config = dict(
    n_layer=10,
    d_model=384,
    n_head=3,
    n_kv_head=3,
    head_dim=128,
    d_mlp=1024,
    vocab_size=2048,
    activation='geglu',
    norm='layernorm',
    norm_place='pre',
    norm_eps=1e-05,
    positions='alibi',
    qk_norm=False,
    attn_scale=0.0884,
    bias='all',
    tie_embeddings=True,
    parallel_block=False,
    init='trunc',
    init_std_qkv=0.0235,
    init_std_o=0.00525,
    init_std_up=0.0235,
    init_std_down=0.00321,
    optimizer='adam_atan2',
    lr=0.00087,
    lr_mult_qkv=0.4,
    beta1=0.9,
    beta2=0.99,
    lr_head=0.00955,
    grad_clip=1.0,
    warmup_steps=568,
    schedule='wsd',
    decay_fraction=0.592,
    decay_shape='linear',
    final_lr_fraction=0.0,
    batch_tokens=65536,
    seq_len=256,
    doc_mask=False,
    train_tokens=320000000,
    steps=4883,
    dataset='wikipedia_en',
)
MLP neurons of a small language model. Each row is named by its layer, matrix (gate and up: input weights) and neuron, and shows model dimensions 176-271. Each number is 128 + 24 x the weight over its row's rms, rounded and kept within 0 to 255. A neuron's up and down rows have the sign that makes its largest values positive.
Before each neuron's rows, "fires after" lists the tokens most often just before its 100 highest values on Wikipedia text that the model never trained on.

fires after: " Gu", " Go", " Bar"
L2.gate260 [111 129 129  96 153 152 108 146 156 121 137 144 122 119 122 136  83  95 117  89  75 180 113 123 140 137 147 108 160 149 148 151 137 121 131 159 164 131 118 132 126  95 125  99 132 132 137 171 142 184 169 143 203  94 143  97  77  72 132 122 117 167 167 120 142 108 100 144 172 125 143 166 106 109 112 129 139 140 114  77 102 119 152 117 157 126 123 124  83 105 134 105 140 106 140 125]
L2.up260 [156 123 106 156 100  76 136 132 124 153 154  67 148 138 103 170 130 107 101 121 123 116 155 154 114 145 145 134 141 130 123 129 106 150 166 168 117 187  73 109 141 129  91 148 107 121 150 129 164 154 150 119 127 107 145 117 109 120 126 161 144 116  89  97  91 143 174 128 181 120 102 131 113  97 153 119 136 138  92  96 168 157 137 121 145 132 164 118 120 134 135 111 152 140 107 169]

fires after: " the", " mo", " Lo", " st", " The"
L4.gate106 [109 159 150 150 158 121 144 131 133 118 127 144 133 112 167 142 113  79 120 138  98 123 159 150 143 151 139 124 109 151 135 144 140 142 147 126 138 133 143 119 155 124 134 105 135 140 119 128 130 114 174 127 132 149 128 155 130 119 122 139 144 100 114 105 112 182 130 133 141 106 128  96  76 175 128 109  89  94  87 124 115 165  95 127 119 131 158  76 111 166 161 148 115 109 143 105]
L4.up106 [122 128 123 159 122 136 107 106  94  71 157 152 141 127 133 187 147 108 131 153 139 134  90 139 132 154 144 102 146 115 156  76 111 111 151 117 153 124 117 128 163 168 136 148 103 173 123 159 134 164  91 118 144 134 116 132 144 157 136 144 101 153  92  87  98 174 102  99 133 121 159  98 119 102 123 106 159 137 103 108 107 137 157 149  82 102 117  88 105 117 101 120 118 119 116 145]

fires after: ",", " sp"
L4.gate484 [116 100 109  78 152 113 149 168 111 122  90 154 137 112 135  92 149 122 144 132 124 160 115 138 104 152 101 147 143  79 196  85 107 121 112 129 128 111 113 122 137 162 122 118 100 134 149 113 138 140 172 146 157  97 136 190 147 118 125 144  90 135 117 145 172 103 128 130  95  83 128 106 127 140 104 112 171 140 145  96 110 120  90 102 140  90 133 148 154 101 102 181 174 131 106  97]
L4.up484 [164 104 135 148 114 121 152 140 127 117 135  82  79 165 102 157 134 134 175 126 133 103 144  97 120 130 144 100 152 155 148 108 135 110 151 124 142 149 114 149 121 155 123 158 118 142  86 153 162 148 101 134 111 135 106 133 140 119  69 116 117 144  83 131 112 112  83 165  85  90 113 126 139 141 117 157 122  91 132 165 117 129 170 150 120  92 136 108 117 107 126 113 133 156 154 121]

fires after: " Go", "ver", " Pla", " Bra", "om"
L2.gate727 [129 122 145 104 153  96  95 126 157 157 149 126  97 120 141 130 126  82 133 154 116 124 102 130 105  98 163 149 145 106 134 116 171 133 156  85 168 113 127 139 113 175 121 122 129 137 114 126 127 151 130 159 118 105 143 114 109 112 151 160 142 134 175  76 107 136 161  84 126 119 125 150 122 135 162 110 155 129 137 110  99 132 143 114 109  90 142  71 144 171 106 135 126 111 116 122]
L2.up727 [149  90 155 144  84  91 110 161 119 110 119  93 167  83  87 109 128 120 138 111 115 142 128  92 111 126 134 119 126 113 152 129 120 129 163 187 152 144 138 123 111 138 103 125 153  99 143 100 149 174 146 101 119 111 145  88 159 133 109 122 162 152 129 159 100 201 141 125 132 152 113  94  79 143 157 146 128 105 188 159 125 140 142 167 147  61 130 114  94 100 129 128 146 129 127 123]

fires after: "al", "el", "l", "ul", "il", "le"
L4.gate167 [ 91 156 100 165 139  78 128 158 150 106 117 133 123 120 149 140 148 133 136 118  78  93 146 147 161 113 161  98 160 116 116 146 149 149  91  85  89 103 115 154 112 154  84 129 130 124 196 137 117 134  91  93 129 159 108 156 171 104 110 129  78 114 157 153 130 136 116 127 131 149 113 167  90 142 109  78 137 103 137 155 134 137 141 125 146 153 143 124 116 101 118 158  86 122 126 112]
L4.up167 [133 111 130  99  75 174 123 121 135 172 100 113 134 113 140 144 140  89 123 126 115 152  72  65 147 129 129 113 113 113 122 109  85 152 118 126  97 142 112 157 124 103 129 150 140  93 136 125 122  86 106 164 138 119 114 124 151  92 118 145 170 160 139 153 170 127 123 107 152 120 145 149 119 127 115 126  96 155 129 117 122  80 100 139 100 141 128 165  96 112  79 120 118 108 118 165]

fires after: " the", "th", " The", "w", " La", "t"
L4.gate100 [103 188 134  92 182 160 146 191 127 102 164  76 172  92 135 132 153 121 142 108 132 125 106 142 175 138 159 143 111 120 119 126 151 129 123 105 151 122 140  94 146 102 116 149 148 156 103 135 147 160 155 135 124  95 156 130 139 117 110 103 113  93 172 131  71 159 112 129 125 138 131 151 145 145 114 108 115 135 100 117 129 191 126 151 167 129 136 112 122 126 152 121 143  81 113 103]
L4.up100 [141 123 166 116  87 114 112 164 132 121 135 101 187 100 176 106 123  94  98 154 150 183  55 154 127 123 142 138 122 153 170 157 133 134 119 105 120 143 143 142 156 137 142 131 110 131 145  91 129 136  76 145 138 130 140 181 129 144 131 161 115 109 149 110 123 126 129 118  89  67 100 111 147 136 115 115  99 119 150 102 107 140 149 142 100 106 120  99  90 175 137 112 146 122 139 116]

fires after: ",", ".", "\n"
L2.gate819 [162 129 103 120 144 165 129 112 128 144 107 131  85 135 102 104  96 113 116 128 119 157  94 121 126 144 109 148  91 141 130 113 130 123 171 131 177 139 141 142 150 100 114 124 139  90 117 107 151 116 133  89 146 136 154 138  91 129 133 113  93 151 131 111 169  90 120 170  96  93 143 131 111 155 149 126 178 110  97 166 130 160 131 141  78 141 134 143 168  65 124 148 154 175 104 100]
L2.up819 [ 93  99 114 115 117 136 140 137 128 106 145 148 170  94 137 132 181 114 150 132 145 149 166 127 113 109 104  95 167 111 167 116 141 124 143 148 110  83 116  81  99 131 112  81 142 154 121 170 152  95 124 140 159 183  75 168 131 133  92 129 159 138  95 129 120 139 131 173 125  90  98 146 141 123 146 111 130 110 131 147 157 142 121  90 129 129 123 142 127  93 146 133 141 181 161 125]

fires after: ".", ",", " ex", "ce"
L4.gate504 [151  92 124 137 137 115 142 146 127 151 149 140 188 119 125 115 140 160 136 151 131 130 163 149 105 138  92  94 158 123 141  89  94  94 148 122 142 130 104 159 149 176 107 103 119 104 126 154 140 137 139 126 146 120 129 175 103 118 103 132 112 133 127 139 128 104 103 128  77 128 115 120  81  82  99 155 111 140 131 113 100 117 100 101 135 114 116 176 134 111 164  84 104 107  72 125]
L4.up504 [144 147 118 165 112 142 144 106 126 126 143 123 123 101 129 113 145 146  84 121 139 184 129 140 119  90 153 148 132 101 137 144 119 110 142  83  67 103  94 155 113 119 153 171 135  85 146 107 138 144 148 145 148  92 133 113  94 133 116 135 142 167 122 116 133 116 166 163  99 149 140 132 204 140 107 105 132 160 110 107 122 154 109 127 107 154  86 172 161  97  88 129 158 117 107 123]

fires after: " |", "n", " un", " d", " f", " Un"
L2.gate234 [118 127 103 124 140 154 107 168 101 149 116 138 165 182 149 101 132 153 135  90 107 111  85 154 109 147  97 107 120 112 169 123 144 121 113 118 126 142 142 139 145 144  91 164 142 107 103 142 176 109 171 111 170 139 150  85 150 168 187 104 101 128 145 124 144 129 114 151 133 111 128 138 136 138 123 113 139 169 123 130 102 122 108 120  85 135 107 132 116 126 114 171 126 196 123 126]
L2.up234 [114 131 131 192 125  80 107  90 124  90 176 161 183 182 122 107 115 169 143  89 156  83  96 127 164 145  89 186 117 125 122 173 131 110 146 118 144 128 109 130 132 131 152 151 126 115 155 107  99  91  92 157 141 117 127  72 118 105 138  97 145 140 132 150 148 144  97  91 113  88 119 116 105  92  91 146 163 174 130 135 112 144 117 139  98 132 111 150 121 145 135 148 106 103 120 107]

fires after: ".", "pi", "mp", "ga", "w", " Da"
L4.gate540 [161  94 151 120 154 172 152 145 108 102 163 133  92 152 112  99 116 104 160 106 131 132 118 127 125 106 102 129  97 148 131 114  92  97 130 112 131 128 159 131 117 176 171  91 112 104 120 102 137 128 111 106 146 126 115 156 128  88 102 153  93 138 128 132 108 126  58 165 118 105 123  86 127 184  84 136 146 133 141 135 107 175 174 134 137 130  83 113 170 129 106 138 164 150 103 102]
L4.up540 [119  98 124 149 144 100 125 124 131 142 111 137 128  99 129 154 110 135 110 145 102 133 158 127 147 101 105  84 129 133 120 136 103 137 193 137 118 106 111 162 156  94 124 101 102 155 128 152 141 159 119 121 135 114 120 163 166 101 133 105 143 110 152 125 114 137 117 105 125 112  79 130 126 127  94 103 117 117 117 114 103 136 130 129 159  98  87 123 161 133 101 119 113 150 119 108]

fires after: " to", "le", " be", "re", " he", "l"
L2.gate365 [116 140 129 145 126 122 149 113 138 121 146 126  96 160 153 159 132 114 147 114  90 140 148 161 128  95 115  99 145 133 132 154 131  78 109 112 120 147 106 134 169 133  74 118  96 140 101 143  80 146 119 118  77 161 100 143 110  83 124 155 112 111 157 136 117 119 148 129 147 151 124 164 116 147 127 150 109 142 112 111 141 137 114 143  77 148  59 111 122 177  98  90 117 144  72 130]
L2.up365 [ 88 160 127 133 190  71 114 126 167 133 117 126 116 156 162  92 123 108 140 114  90 130  68  89 152  71  86 132  74 118 135 106 101  93 136 144 131 102 150 165 116 113 124 121 132  94 170 153 106 140  66 140 127 145 153 124 171  75  94  97 113 134 184 171 146 128 141 148  95  89 151 141 123 118 115 106  87 113 144 111 147 152 135 147 133 124 137 128 106 128 133 129 103  79  93 171]

fires after: "st", "ed", " Sch", "est", "ch"
L4.gate1006 [149 156 145 134 149 148 105 127 144 125 137 160 137 149 121 150 176 179  72 103 145 144 159 168 146  95  82 122 109 104 182 138 136 122 122  84 122 138 103 109 140 118 134 119  84 120  61 109 179  89  89 142 127 160 155 128 116 124 110  94 162 128  88 166 153  94  95 128 140 159 142 129 140 112 161 101 113  99 141 156 108 188 140 123 141 132 105 177 158 109 145 149 110 156 144 133]
L4.up1006 [121  99 117 122 151 144  95 143 161 163 163  93 161 110 125  87 131 146 118 137 135  98 139 103  99 123 133 134 109  81 105 123 128  99 131 156 115 109 102 124 129 118 124  97 128 155 153 136 123  78 121 156 178 113 180 137 130 100  91 140 136 140 132 130 116  96 124 125 128 149 141 131 150  95 122 126 123 132 136  78 141 127 113 115 153  92 133 155 152 139 162 148 117 119 148 114]

fires after: "\n", " is", ")", " one", " Country", " ="
L4.gate250 [110 136 165  86  95 130 115 113 127 133 106 100 156 146 114  85 142 108 134 137 117 125  96 120 140 155  98 160  90 122 137 107 153 126 115 134 157 147 141 187 132 129 121 158 133 119 126 144 179 120 128 102 173 136 138 143 162 138 159 105 171 163 110  95 136 106 123 134 143 104 149 148 137 148  75 111 128 128 133 112 103 146 111 128 110  97 142 158 165 143 110  93 157 132 123 131]
L4.up250 [163 126  62 130 116 146 157 156  85 137 142 126 120 132 128 123 183 109  77 146  90 166 168 144  99 127 129 138 101 139 152 103 124 154 145 149 146 111 169  96 113  86 139  83 127 118  72 114 140 141 136 142 135 139 114  95  97 130 168 136 178 146 139 130 133  88 150 136 135  71 136 147  93 162 154 109 101  87 139 145 113 119 115 112 104 135 166 144  98 143 151 103 115 120 110 116]

fires after: " a", " A", " ", "A", " f", " un"
L2.gate86 [146 143  70 168 149 127 133 152 161 129 138 134 147 189 121 114 177 148 161 140 111 100 113 120 107  93  90 166 147 137 131 130 126 125  97 165 147 127 108 179 179 131 121 164 166 165  74 118 151 156 120 123 136 114 149 181 159 167 139 124 120 166 103 126  79 164  86 139 119 116 146 162 129  90 112 132 141 124 108 142 125  95 119 117 132 106 123 131 146 122  91 137 111 148 121 115]
L2.up86 [170  98 155 174  87 135 115 123  94 139  61 127 131 154 126 124 106 150 125 135  79 140 165 167 103  98  91 150 156 110  95  83  98 147 125 115 144 104 123 119 117 144 125 147 132 150 126 127  95 135 127 139 137 111 150 138 152  99 124 141 140 156 127 132 145 141 115  99 102 107 128 114 149 145 104 150 109 155 152 161  97 132 124 135 122  62 106 143 146 140 121 138  95 143 137 140]

fires after: ",", ".", " ", " (", "ol"
L4.gate898 [191  94 131 158 144 161 120 127 103 126 144 136 115 163 142 118 154 113 143 122 120 157 128 158 127 121 119 103 168 106 140 116 120  79 132 138 112 145  76 146  90 107 109  93 115 114 137 156 150  96 121 126 150 117 151 125 110 123 110 115  99 134  77 104 126 130  77 135 119 129 101 138 105 107 144 103 139  94 130  94 118 101  58 127 121 130 134 146  96  86 127 117 102 165 105 136]
L4.up898 [109 112 100 155 140 156 124 162  97 108 103 119 124 143  68  99 145 123 135 111 126  82 134 104 100 106 145 154 140 151 162 164 126 147 142 135 150 165 125 162 154 125 130 142 100 129 111 169 134 134 109 127 144 100 143 161 165 158 113  81 147 179 146 141 122  75 107 149 106 106 138 102 102 146 161 127  87 127 118 106 142 128 122 119 178 112  55 116 161 136  83 109 122  88 125 121]